Part of a small language model's weights.
Size: MLP 640 tanh GELU, 5.78M parameters.
Architecture: biases, tied embeddings.
MLP neurons of a small language model. Each row is named by its layer, matrix (down: output weights) and neuron, and shows model dimensions 32-159. Each number is 128 + 32 x the weight over its row's rms, rounded and kept within 0 to 255. Numbers have three digits each.
After each neuron's rows, "fires before" lists the tokens most often just after its 100 highest values on Wikipedia text that the model never trained on.

L7.down548:107105116153134126130079050178122095158124158153169169170168151111103071138080216128156130142123160097119132140144138121150102135144172131096158119117099159146135134111059116095099095161083070134163125190167190172119094105093123124146120123143105131147133132166125107096131144200126123155147080124107133111133100111102139120155096165110138093096101061166083119093120147024144107116135
fires before: "ased", "0", "ase", "1", "7"

L7.down612:179096103117153127117120159091068130164098121154147160124129081139120171175083158138143149129074128133225146182147145137134056175156023124171116118127127143148150154123121102175152134125158055107120177107139115079101124116125104152105109097088141116059193124041119118074101139115110141123113167122204080150117127112148068099129114166130096128151123182176092128120125153196136178102122
fires before: " |", "s", "ity", "es", "ic", " "

L11.down338:121139151169118153103073162161129103113170128139128115103104115104136141118111083159125106155114155140093070111133118180135142083130177135159130116116115080162123078129126134120109114123095117144130114140112121159174166118141152125096131074130113153114133144196127201134146084157127164184134000119114177109117100174074112141131073082134100150176109134132096112128124102110140130145155
fires before: "1", "2", "3", "7", "8"

L11.down237:160118171101110103115158100179155158145081128147113128088146153167120169095142138077070121150133174179145183158083107125151142119094125147082146156116100092143160157137214130151132158120092067124102170119160115160146124098112145161092186125100062073111139164117171122186142136122099121134089051204039149163164113106088132145096151185091158116113150109104032120126114180151146131063158
fires before: "0", "1", "2", "3", "6"

L11.down367:094139193111169167111125160116123085179086119110156152102150121126132066134138089129143148174114130119142106146139164073194082198124101129095110119131131078138098145178146146158190112088167138125133092175104134113113148081117076113133107118072115141158144116142099075129145141168110170093170000070133135137162123110109150090116144082132090144122190127163142186142107145107126131141118
fires before: "7", "5", "8", "6", "4", "2"

L11.down523:155160129085123188109117129157119112152164142115130128075135113118098114101167160092111149160140036104122113139109143094101110141059113110133133107157111167219185122119155138143113121179139116128154182187091124079115131169088250138111111168156141133130138099118178114156064133068100119105088152125103161085050090138190147138136166137082126134157158138070045160133091118127121173111145
fires before: "2", "3"

L4.down46:120117132170083106031148115073101141128152196138107206135076139107061152160151040205110132124139062181096119135116129103133058138158183169133102138075208179160127145202159072155101167136122151088166149140112159120123121185160112153118137066066127114145137159160082148149088128112155168106107154114140180077150108118113107166123102123129090166144106106166128075173127159077053140135126
fires before: "1", "2", "ed", "ing", "ence", "an"

L9.down514:113061167136084129140123205215147098144133095099088152105164105141115097097114138113140102188057151132128113127103181149126159099129120189103111152113114170130103136107140150150133121168132109091060098091074096094091135100171089168080171091111090156107133082177168134125130117155153101153114067119160116143157138121144089128166168089122145090062181148152108152181132110142145167129144
fires before: "1", "0", ";", "or", "ey", "ium"

L9.down391:145177136108167103170089076114084164141161114155167130103117126096177120144065117147161132125111109121118103162112096162164141105069195117131100109080151142177096078108114149088180099100113152103149151118115152160143103131172150120127148089181084090151130205112106062170079117046153138164114103198114118102147095135172165103151145081102082140148110120173195082109171146110167135104117
fires before: " the", " ", " a"

L9.down518:118148148113157108087092146098122171175152131088143152176145106111113138133091101098168159130056110100130131198051119133112147195109171128089126085110095162100146142156107140139115100171121051140157117096141119113088202071138086177113110143124141114084144112164070144170116186151116132066086128139138115130087188085124145132124093101119107141050169174143171134128121162077168126068061
fires before: "1", "0", "pe", "2", "3", "p"

L4.down59:080099176156160150152105151162107164159093096080100159101107115089152139120171124102109104120180155150070096135100079156078112177105130164098113134121110095101103135098116151117131157091111086130168145125127151170165074060163158149093181174118070075170148169141054185140059140134132134164143081126075109165088171143139125146154137181121203088086134117073111096154129112107086132100157
fires before: "1", "″", "4", "7", "2", " |"

L6.down50:075084191076092093168235140132132073201113082167080121140139150076208125133093150120079140130100158111120166141083113110109143105137177151088166092121087137098131112143115134063167148187155106156031120068157167098082155106123159134161147138137114160157169124137164102093152141119149118153109133143099165132135111146128134114133124163179106078163146162111161111105186145142157093089160
fires before: "1", "2", "0"

L9.down406:136154136084090047084108163111144102138075137147095205223138110125090125161117109116100137153136088176155116141146101148081143104069153127173096190053112058109130144172137154140182166151148110078146136108138083172119076138162114112144074075153131139090103137132123138172127125099128158109125154110154195133095141170120172108159154102194141145106095134144221135133110127142096184143100
fires before: "ed", "ing", "es", "ered"

L7.down333:080172149118108098137219162140144110168095168154165112100153124095141117082125142123141104169083129089061135153145148076127037128143124158177114090126077137089101174092082126127119105140127056123128096083118112145069196104163086217164096155108158121145097169118125106157152170106131197117128160110101119116166144120149171078141178135123113145156170083135092090152118112151137130171124
fires before: "1", "2", "0"

L11.down9:139109087125165162077131159188088083108147093167110152184122153115154182140039200118127136179094098127142114120139098073099143088134122180175156153072083100082143125171108097165181124088141144171082135180117127143140133155097110168128118175157081186186166149116160125113156119178150109161160137129120084118141176105097073097106138161125101167131092120139158144191123093135097091148125
fires before: "5", "4", "6", "e", "7"

L4.down93:150109139128119145128102109100160124111146122150127149041126156095062179109109090119196105099142185115083113116178102157133127126178132150139134130161051098132153119144085163126099094129118167152100145111134167112111158132082172135099123152150159160130128160075127163118142060189108087090091146150101119133125171119152097128103132161109075151093071112138085135083119125084132155159130
fires before: "le", "ram", "ine", "y", "t"

L7.down119:129146114141151136137115081130123146148132123118136099143121127071158165105120125121184180128091080147105059132083128223097118192228130109163163110198130145139067138076191121167144129124145117133104067042163170086084152119117132140170091110169119081130096145109164162152096103145136133072108109117130137149074151143120115107085126132138124134103142123089086130164077129095146141081172
fires before: "2", "1", "3", "5"

L7.down430:160129145168213113153135144114136140100136141152129125129118102141056090130083126143103140143095136127098062068161111150196073094135117088157138110113155128147097109132073083195119176137103094155128147161115150049096160146064129142126084184120114106165085119153190139138177131190133106116108078176077130113132110122077158111089134133099144100092109063077082190101153102100122105143073
fires before: "2", "1", "3", "0", "5"

L9.down257:179158090161077160120114126075171152149082175138134125168117119123122179178095155164108114111145149146149096149101115117157066174126153149123145134106120162174060095111093116144117153167127134119086112193163148108137086109099156159107056112148120107080161158079116073099116144113188116109100086165130122120102187099154080144111148127141165131150146139139152165082111106191093151154133
fires before: "ed", "ly", "l", " to", "u", "inal"

L11.down35:143092070099188112092115147127089129106129114158119152160189117123122117146075125144179169108073152079179141088061098142160123182094122130144151121093057107148130097116124167137112152149134094120139108132086208163109168144103166093111173126094146114139146182112126096177090108113142210075156195108089153151118089111132078133072138165176139168144186169115094149159146144171139144126085
fires before: "0", "1", " the", " p", "ok", "6"

L8.down8:156072095152158151167202158111189133155116144141132155156171116122104140166147104084158134131100122130128073127121091118089080116088144150102125189131108119122123149080148120130184115162135119095090111168182150096077138121142151071061144057103161132162174132139136116149117104146136115107102098151129110164090094119156169088133146141192139208102160060122121082139105095095128155155118
fires before: ",", ".\n\n", ".", " by", " in", "\n"

L8.down17:156121172123184098080110117088163193113181060119111101124153081136099203094175148122113127065135098100100179105141117123079153159130153142097103077090130075124114176102128144114153091113095084130129124114097112122127142142166122123120133117123128195097078157137169130149152115148130135096123114142139080177171144103159087155211148164167137184089061195151145144094119105131125122105098
fires before: "-", "|", " |"

L8.down160:107110149108153149071123147167193154152115119137129147146188156107103131160154141118112152113151115125144072125091110176177147137109135102118214051086106154072137126161196127112159159149146123180139175124169155135160122143059076117145162173097124135166118107149131145104087117158143140094132100164133141130112130084143084048118173116107196095155162102149110141208078090152157167175110
fires before: "ing", "ed", "il", "ent", "s", "old"

L11.down537:155203074168173198159110115149107105123107115120125077187107123149129104156054154150161125102083171141131120092083097084179133138139169091134157173096124078151102114150115136097190124083154062093140150113097090125120151148130171195102112128141185099135109049156168081165188135105153081089110155111148113136152202145174172215173139096150073136125129121147137172087069177124176115103074
fires before: "ed", "el", "l", "ine", "ag", "age"

L11.down493:129123193201121153151188139099155119160092140092172097090107137104137166171168159069157117134146141102130118103118092165098138078179132174117140094065154109167100129086081162176153100101164094090084124103150130126072121116131119136165108106090158118147141117182061146150115096123097160109110000061115205143131157138098137097140156073162139131149116109146127170179110129144202147120204
fires before: "0", "5", "1", "3", "2", "6"

L11.down137:076131164145149133128108136101093148154098156109134136104130117082118174145123113158134127090189189127131115134127121138120088156076153160085139205227088132208128158083191091136087099166136102094182081135131062144117167071140108114127177144142062112142115135205106110126161145114075106223137033094183107132152101196137122136083164074133138102114113091134130113149112135131138119101145
fires before: "0", "6", "8", "9", "7", "1"

L4.down367:107181111089099142129123160113136121131109133181079145124162103121108159089150141125149111058175140072141121157130089067151137111118127093133191139098180118080097090072096134143140179135169037123138163126117045120093145062129147147122154147092147171128179159085153151144168156104157087170133086109090166103104143118141129110097142082161145200137158127138114183080146099128121081136073
fires before: " ", "1", "2"

L6.down366:068106152150127113130130145150106145196136160111126136095111060114134101078117069151152098109105118130171140168125152157143105084108125160208154111143108123119110105086170193119105099141153111138162152069109147097106158118167063127224155129117136149140093087138162166127118153112148080155115100140115108133162137131125073085209135170113059138115131154160175077111090135077081092090126
fires before: "1", "2", "4", "9", "6", "8"

L8.down467:164131107191125105107165205135082105118131113121108105106137107119175141089137093147129112112145143131150156115089105102139087181170123193154131149143122135062148118066068132168100128053167110138116088151098111118177105173137144139092092127122193148143130131156161115083110110091145149116107014129133151169126061158134094169151123122112117116083129160134111133138151099097120119152217
fires before: "1", " to", "2", "0", ",", " th"

L11.down97:146168144140086059135110134125126101090071110122088093111159082181175088208086136139116103144109185125143101136118139162140100152116172085150110206124108138128186115105138169102158109153131146105142077126108099121087146160074152132093116122134183061166112111210102113157151112146117136160144154126118143112080114105141111142100221140081067164123136130110117073130135202137150175134136
fires before: "2", "0", "1", "3"

L7.down396:086122121114126128101144120122169092083192123180088099101053136127141112204131101113130095150085120069182125114060135109128131087132157148142119101111126106140142101099139117082081106111135136133102073097154144133141088150125114143110098142117186162141096167136149094126166145143107127120055157167196162118169100178045069114136099135172165125145069205169098093138146134114164129100081
fires before: "an", "ough", "ir", "w", "her"

L9.down346:149115129088204055123137064155126117174085074139113072101190122196118177121160160129131082055124135104159153103141104148141129084123102100143159150117116108148137099101184162135152114152140116140121176134044139151098107059149146138109126073116129152189110127127107079176114157141114149105123147070160085142131041094155134143144128121127088115120132215173137114155163098188102108124130
fires before: "-", "|", "2", " "

L11.down265:155132180088147085105151122087129135142117115161078124166193125107093135159173092105169126165119116120131083154127090118105115107150187125177189144109167133141082060116169109157148076078095097089143154137079170147124141053077084119149132139117108142072147096106152075147166105103126118187055151157083107148090109101156138112144158174189127126058122112085105158138094144107127148065114
fires before: ",", ".", " and", " in", ".\n\n"

L11.down546:074154158180130074146182118096103108192131172083155047086167164144099084106131162192102183103139105175136044145093159158105145201112125171147179113151091090133114131135124148118139109135168094104114136136135157095133155108113075078123060105197098111171163218130126112148161145099154134140110117115138153162140111124114125107202127150138078070125141146147110093125121111104150180135167
fires before: "1", "0", "2"

L6.down56:160136115129123121056195048128159132052121131169163114121160129128161087108099154142085128168165095146159103108169156126097151198133092123033132099112132113110119063166134146115157120113147121123127128104178159128109078061141151129122110133168152125118140098088127073054163166129108117106114089133116100082138138117173139248101158173149144149130169081127157125153095104104115144107146
fires before: " ", "id", "ide", "n", " the", "land"

L11.down455:127158144147123081143103090180159121113044102103161091131152104122125161095140137091161173118110053233160096128115160153147096138143135107140123073154156187138162143101091168099147131080123083121069112145126149139117156169165088180096109101139092149145147139097187085141095166143118137172095079097084116120143135115142129168098138182174115167121072176153177122119096117117135108188076
fires before: "|", "W", "E", "R", "A", "I"

L11.down397:090146147086128145136131114122185123138130154102139053122088196162116111201116116113129130068141091075200173092139071130129126115117119145150129125160146074163138119064109206141082102163129153163103133135089155103141139092176098092133172171117128132141142094068098115105160078076127114104176136157117176095173110076137179130104203105124102107138141144088094188113110083161172180061110
fires before: "2", "or", "f", "o", "ic", "el"

L11.down248:099156097188124139176135108153151132186134168081140153158103096169111101130116166166151117127104095146131091123064144167112166145098148121141106158181177112127090104074180187094091185122089095136112125103109134102133162199147120124124166118161087029172153146112126119167171130109096124118105078123131182122117101133093145087083141108169145148120106122149133090139098094117114160177126
fires before: "2", "1", "6"

L11.down231:171134149160171172173103157169124138140052071128125096105108115110092112093173160134152103143113064138103095109162114127148091156130194134169106161124162127144132103159118126094149186095109078103063113123184132101113093159120145147134105164141116050077140134052125116125133137095108148070093086140133140086145156083110126181132146133133152111120116101144136109133160153193146078181155
fires before: "0"

L9.down297:124138091151164181138111116210114114156213144141149112099178089107109123151162100120072129132076131137155129105112114136144137158141124122144119145117199100116130147094129168155121133080127105110085175086132111154105141109168134098114113121110044161157146090159104110178133177145111109126144157151208108196069104065144096120126096096180102053194093096059103124084145110132148083112148
fires before: "1", "0", "-", "2", "p"

L5.down201:110164179176137139108128137146133157131106131143163135096180071137149174129133125072132180186134111142148113116205134107171158110091131120098120107128103065198161131125084178128145090105114090154134101189128164126118142097137111154148166124131084107134081108122112063143097132072149163094127192075135101107154116123085167149086132172097128117159123126144098070156140121151150182120167
fires before: " ", "en", "o", "or", "e"

L4.down1:145148079118122127111144105157195100211140117138141125134101124149126075085167187183158126149077166159092140085108139114118110101150146140171126105179145179149132134057127144112175169113115105126143168110172157114184140122103122148114126154121135103113109100060118143119200080155114101137105115122092111197123132128186138155132121107134081123114093167135173118177127155099073090127165
fires before: "le", "te", "al", "ion", "l", "c"

L9.down425:199181121145189164094156150060121160137126139125126118109087172098077123169106115195126147168184106192085162158167181149097146108162150168172147072112176102123116089144097140075174102061076138118129114088133091087137094147132140138143137109185118114119156119141171112103090113186097145091208066134167142147149068095106089127103159060139166138139124123124112125106111094185149125129157
fires before: "1", "2", "3", "6", ",", "0"

L11.down290:146151157126144130150130113120177116111171184164121136155148194195150132161138056165145094130149145119113141105087066085137093152160155160122120147091128115103122116151140099107049120106124130065089151096163147093142099095099161141140181135109154090144180147093074141100154102135090136186139058110132162138108137133147114083114125108109165104084130149163119145147135065162137157138162
fires before: ".", ",", " of", ".\n\n", " to", " in"

L9.down468:111157077146151119134152166132086171110064149124153126121100060125137200176165102111132143136071150133161072140072140138132153114156111119155098160103176100147110093151156134144117139167146150099103131078095116105164132121148088148132075126159124098106074152069102124175120071094160151180166055068131180121124137144066096118125155212127128136147113150173125158105089155132101143135120
fires before: "ed", " that", "s", "ly", " a"

L7.down428:087123084096091071220194163137107169108138142050090168162169130151162088147140159145131105082109090116133156101106163116161106169072165108136195133124174117166165153079121132089103108118099123093086101093135163129127116146135119148104139103072122179164093099181119118120170177130123148156148115195142107156080085101093129186130138101173139118109116085160140117103146136109098188093110
fires before: "1", "0", "2"

L11.down262:125131114151145148159045116095131144165085097091152137124121159153112113149108137196124123161124114081123114086079121118149156141165144119214097123130112031073123167158083128088109055113134112126099182096167111204157083050101158139171125177129093151150114153140085181136179129157090190112161128129062111066169111116127178130142133085145199122149101129143173081127132126162113079091166
fires before: " ", "1", "0", "6"

L8.down334:127163120151152124114153140137152154114136077159098166107076136134132166138086145148141138111061158129110135159133128158119124094124085165131103118104103143147100141113141095135086148111141192108132149107118149127096095154095145222099102155085096117148108255122108102127114103102165134161121158155072136174156143148134068130118144156116169204115100094176068123090164143164134127162169
fires before: " ", "ri", "y"

L9.down335:105133142099109129140120138111099171095155167139143086107082069099106096111071138179069092113136164122129058124120146119165111145094159128196109095139164124141140091206127125116178115159189128159099132139121164140113102128145130135183133093160156113164141176179186087122122106145147076103151180132166106089140156159110194094143125053087106195082086164120104152171068108097100138108156
fires before: "1", "2", "0", " "

L11.down8:189096133086034115145086163120078186095153117136083110155130131152052113204152167161186136090113193119171113105107134182132130094138115172132141083086128202105088159116154104111173156149110053152156129145131108114163114143139121104121096158103149093086096128111110109165120140116156180111116150182123121115138119145089097112140114116157108117104102186164148082108097128181155118154091
fires before: "v", "m", "d", "ul", "op"

L9.down176:123120150095184154153138092140100102052141128098150124132124166124077132130092093104106118115145124143114168159136125176092148106156117084125173134087071167160129169065099147106149079148141182147153123134119093114102128103148107131170120114149138141117125138153138115107105144117103123160165119072170133184144111077119150111152112130124098121172198160137127173152098116122128179089158
fires before: " ", " M", "-", "ished", "iam", " R"

L11.down437:183112116096133089172160149156195078059117141092094108116116088103135147134080156100143121173113153119103132157109194129089141157107080156196141104126141105098128132126157086170125121073114142236130135066124128118132098132108184155096153101166124092113161110099103148120148095171187183147048058139091157118156117134113165101107149103117094118135097186123132200118130137132157122171130
fires before: "\n", "==\n", ":", "″", "==\n\n"

L5.down440:112143112087178103152162105108103095115112179106158130119128126152209177156071128122062134094058146157124086133172130132169102136152111192071153108078098113114115096117155153094174202092076095097131169132156136091132109128139154134088098109167108158153161122148094208156076169180139140152141152166106086079166095134123115155165085051110134196135112149091132159109107180114155077113141
fires before: "=", "-", "P", "A", "S", "oy"

L6.down540:151119127070110063120123161141168145178149112089165084157136162149070115165197195130159146102138144178137173168081175053076140178163109124112158120099104084115167126133135133121119181137096122116147139136164141101120116105081121187144114082103137132148109174125131129131113076120086134120108120069154063148101112166182127149185127103173098117128133150158070154131136113134084088110158
fires before: "ity", "ic", "or", "ain", "ct", "ge"

L6.down170:141140134128086094161177113149139125130137152169134151105188099117108134101180132143130140123160149118136076152126104107042075125103133103104163159126125109067123101097049202080101150127084114129120086122126176110050118132162129183105092125113120142108151133147165116144156118102072155160120142114141130149122138132158127153182141192133120071139111146149119123047078087175112145116142
fires before: "1", "2", "0", "an", "ut"

L4.down569:136121122129177110150110147138121169152044139145083120163127108144203155104119143123161142143125086126134183120109100117188195093191136094115190142179149144161153125140193090169169086130102124109114090169119091091091103185126136091157190134076177095117090086127161097060132124083115084126111094073199112129147108141121125121127157161081104096149142075153119148138123110180168120143123
fires before: " ", " the"

L11.down285:170164094173146086110166099095042120124132117144152115139136104168138117103081124128092144129119114076111090110108134110090168060125155126077165159095140165085114126125085135113164136150125115139066212166119133100140068181136163140107102118142143092120193158143167149152161080155083133102170154163127105156146171085074158140154211123137108160158122115125171152170094095188121191127072
fires before: "3", "4", "5", "ran", "ines"

L11.down187:149166111160100199142153092179121117134120110140111139137157158118200137151126113120154101112108160080154097140138106113184042107128044141158093134150127159175148113158114167146215117116137094102093141151098122087155115116104148138172109074116108110204071143179128134163091079206121073119143126104138139157149054113150125114136126086101098140097102127129103145140065104072147133082131
fires before: "1", "0", "2"

L9.down525:139106113170158141113149062152082092148109116125187151112092087130158144125082102125109084170128116132134143117122150176159094194082069112138126086073154119134127082090171160089163122173170105121170163157136131212137079178106134160081123090110119159107089144138169117162116092145195109127115177164077124069155086130121125122130078152165153107080158128115132086163123131109060135109119
fires before: "0", "2", "5", "6", "7"

L5.down161:096178139145132088175106130097140142142121128130117089121095130105072099138166127169144116065106110098156126125113110174123116098125127111131121148094162084073103154120100138107061048151111099157088162076096123134120088166139158127146137164166123142153185115098145093170072161195101065145173101124109132195111157087154075112122128167122140144121060137161193119140099111125108156126153
fires before: " |", "0", "1", "2", "–", "7"

L5.down540:171121070152110173163117165110163079064154089092126118149111121156166146113172113137147105102151140107121195167112119083083105146100132116096069087160166058139130093092112102139121113172096155150136117130071125155066128148159164109109136175155101120075113117124057124100146161146145125175125143123105134139157160123154170117176155100118128140067139155088167140139087093181122140161187
fires before: " The", " He", " It", " In", " She", " A"

L5.down31:125101139120173118138098143134188091123115100174102163093145114137124084086098175117142130070154081121116081148133169087164149157126124062090103121128153029106151175110138089115158119158107145133178156142080166174121139123158165115117142156076100125086127142164097108182065161193156177097145135103072168180149099113106141112133146129161128126168120197160121091132074081151148128175139
fires before: "|", "-", "==="

L11.down212:128170133094161139096141175136133116147032075138147139114123053123083112163136159096129129119133141111112132085116074148134135135114083153110083174169159091175147058143111199178116077169128145162164114109089130119085148164104165090115114068139130170178137184130144135134127128111130153114081134000159122149210104101137169116149161141065096149112124165140098138170154092080074104137149
fires before: "1", "2", "0"

L7.down603:142067191133150075164134108125139143118088064080157100090101120139083132147095158170180137124085103121116154146090104063155166098117139119102176110140156123078124116127111126177129137138149154066152161150190145140132137114075207139154110134088144128143129125098173138122145117128150099103121116087183122052105196107093193134092170110180101136175147166159151137137133121110098143136097
fires before: " ", "2", "1", ","

L8.down268:065156147168106138140189158182101125160130138150165103111141100122147096153141114135178091202104107124165041102102147143112136072139143156084129101159134170132137105133116062151111113124128144096176080132049172198173096118138143150161125149141131160149167076124122100123104126125157110150105188099132133150185060137113114124116119097132104163047134092145142153089154163100099126198186
fires before: "0", "2", "1", "an", "n", "a"

L6.down181:100111166133123063072123090122129106143149129112133161115139092154164102117170125119143082196154207075184107107132055151087139136122131130085195153088161152095137162150115138079128087128101100145148113106169155131170036128155117104136136166131131113151081117122101097184133135156154138164122088164142152154177171145134148134168166164127135159087151113119154087174091118142128153186102
fires before: "ed", "s", "r", "ant", "ly", "ry"

L11.down334:152129166130103177164065123083067183164155091091153171129117123067140103130136114101123100144174150164113188163142081129153082136136152165100133138099163120103102098123113171114129100117210138160148142183113101119120158160128140109172160119163124116151113221145092095149160131041130138116106175114171095178239087102148138136062099094100152163123038058123168121120107116119135103152125
fires before: " ", " R", " E", " S", " M"

L7.down492:138134177116145138177159114096166078144162108097119173121093093138101146153122165199142101186156121155142119159101152094107122144117069145123217177101153104111144122112134152114146057144102104124134149095097107065108115144164155132165181172079119167101127095142149161123082116131138064113134120164120175153128073163107151148112103144175175138136142228140100141124135063162177160124090
fires before: "|", "==\n", "==\n\n", "\n", "ational"

L8.down412:136088104142124078168118080124089141120084185143169061191153134099144182121160121115159144152131134104179107167148152084101176145106090115074124126124177150149177196096136114112114126146139097127100108113159137124158118156164076103139099033129165174138133149124191126190131180112110165186139152105134128087133104153132130137148112135090189152088136152051161117112098071118147175141114
fires before: "|", "g", "ing"

L11.down153:127123062146215193084128164166162132127129101165117104096171075096136119140127119091124114165101142072123089147089110182100126139117173150181108154145106113113111153138082193109157164104128121134098095055126160152097114118091120145171101120086134106146111138139090102094120180234146159172109131101123106117112098085139127145126157129098175090142088089091105117189119185173147136157084
fires before: "0", "1"

L4.down583:108111115160154149143130125124114162183164145116157147095122195112115126097124099146142136084206144101104145177149195174093074070146153168096101127120118147078069156162165167144130070076168136108103134137126121133165122138171099092098124039129189109129190234131188105133166110070167114185086149164160131133188106124084121116132118116100102072131117136142113094101141062136156116108139
fires before: " ", " —", " G", " S"

L9.down236:142136144143093119073059078120116150131139144144144163152139127155096185102139184099123145115134106118203137102178194147196105134104175103114148138165152055136118140144122097121104137128077079103079118080048155171138120128111129131115121107076182074102121122130112157107177135147093121129125125123124146151137092021163144075187130172168120150065141173095107156121094153150090161114174
fires before: "|", "-", "ident", "om"

L6.down447:148131151152075122095162144117177155095120182158105119119109142147110128158113138154181111125133137149192149200086069066105103132094112136170129122133143089166182147143172159077121068113155119128094116168175152148111114114115133117150157140132161154146129157128117101064101102119074210167147087179193110114146110129133128129093144126074090140100176159064113132149154124052074185112098
fires before: "ing", "ro", "t", "way", "ings", "ver"

L8.down92:149141141120091115133151143164225157166152146100077133131102178164116132116102172096149104198106110160152112163107151106161105133144098106153134101165132169132086118149132116116127152144128143145097174083149150094139114154145203142153128133137108130132095090077135179111111138088170091142124066195137139083144028112093108135093132129119121081116125130124126110204082084145114108176124
fires before: ".", " |\n", "″", " |", "′", "\n"

L7.down531:104118126179123120184093064121150140130107181177150147134136162151153136170112151092109126138085095159131162100047044130177170127141125178144143115098174135189108128125110095092193066067133111168200105145087122112100108146094136095106159182113183158101167110126121109120151175109121177075165141105101161110129116138181117152133151132110098145087058145143127089149104105159147106125109
fires before: "el", "er", "le", "ment", "l", "est"

L11.down273:089142126109091092135129155168115139156102139122206138103132132191095136152105181027153075132083161080142077103166144109121146118189146185097152163122056117164144107111143120178131160137142117092095151080064177135112117125092107121138120136107121161141133151135148124204122185095088158132066153110090141114136140148151078124169199160150111133166123143112088128105159124086111050135196
fires before: "y", "ies"

L11.down562:157103204159116109129161101103105150217126113121096108119141090147095137104157137131145103160080067187160145149133163111105090135106140159158160131119152111077110104098125084119168087155132089109114128145133141122117141115148096111143119165148082112097148218113080108173186122127160101136106181073057174132127120061151110131106121119217130162092155135123112215092138162133187116098183
fires before: "-", "ra", "0", "in", "ing"

L11.down233:155161138090092136139114128096123124129107117078140153095117119147105130165147105102165076122139176153088070154139093135132160148113129098078147086162130120148145108135121086110159101125085087171081166128090135142182127147149157147118154174152130103136129160112168119088102093163142164117169000088141143089207117138081154132109147118119157104145162104127196126132076075143061089135142
fires before: "1", "2", "3", "5", "ord"

L9.down578:148088152092112134138113135103097151088063155106121085161131179105129163144177152129130125177132100132169091112069152133136099117070136148097109166151121147141131116110085126131102115123046110203111123165174140097086106111155094125077138149109108106120133115133132064127164139133099160124130162097122084136158117094182155124107104127113094169140100161194111130109094099157132198134200
fires before: "2", "1", "ing", "3"

L11.down293:103093145144165115140098151100119156158133118123118101141140120166129070058163120078132088098159137153080139117128089177079123121087146144123152103163136145155117091064136107140175075175099091183157143177118108177087155196158137153169132093124061097164149148076142156083203072083134113081116103137087092103132149137142101104111139150125096104073156153089177170138147099172093098117117
fires before: "9", "8", "6", "5", "7"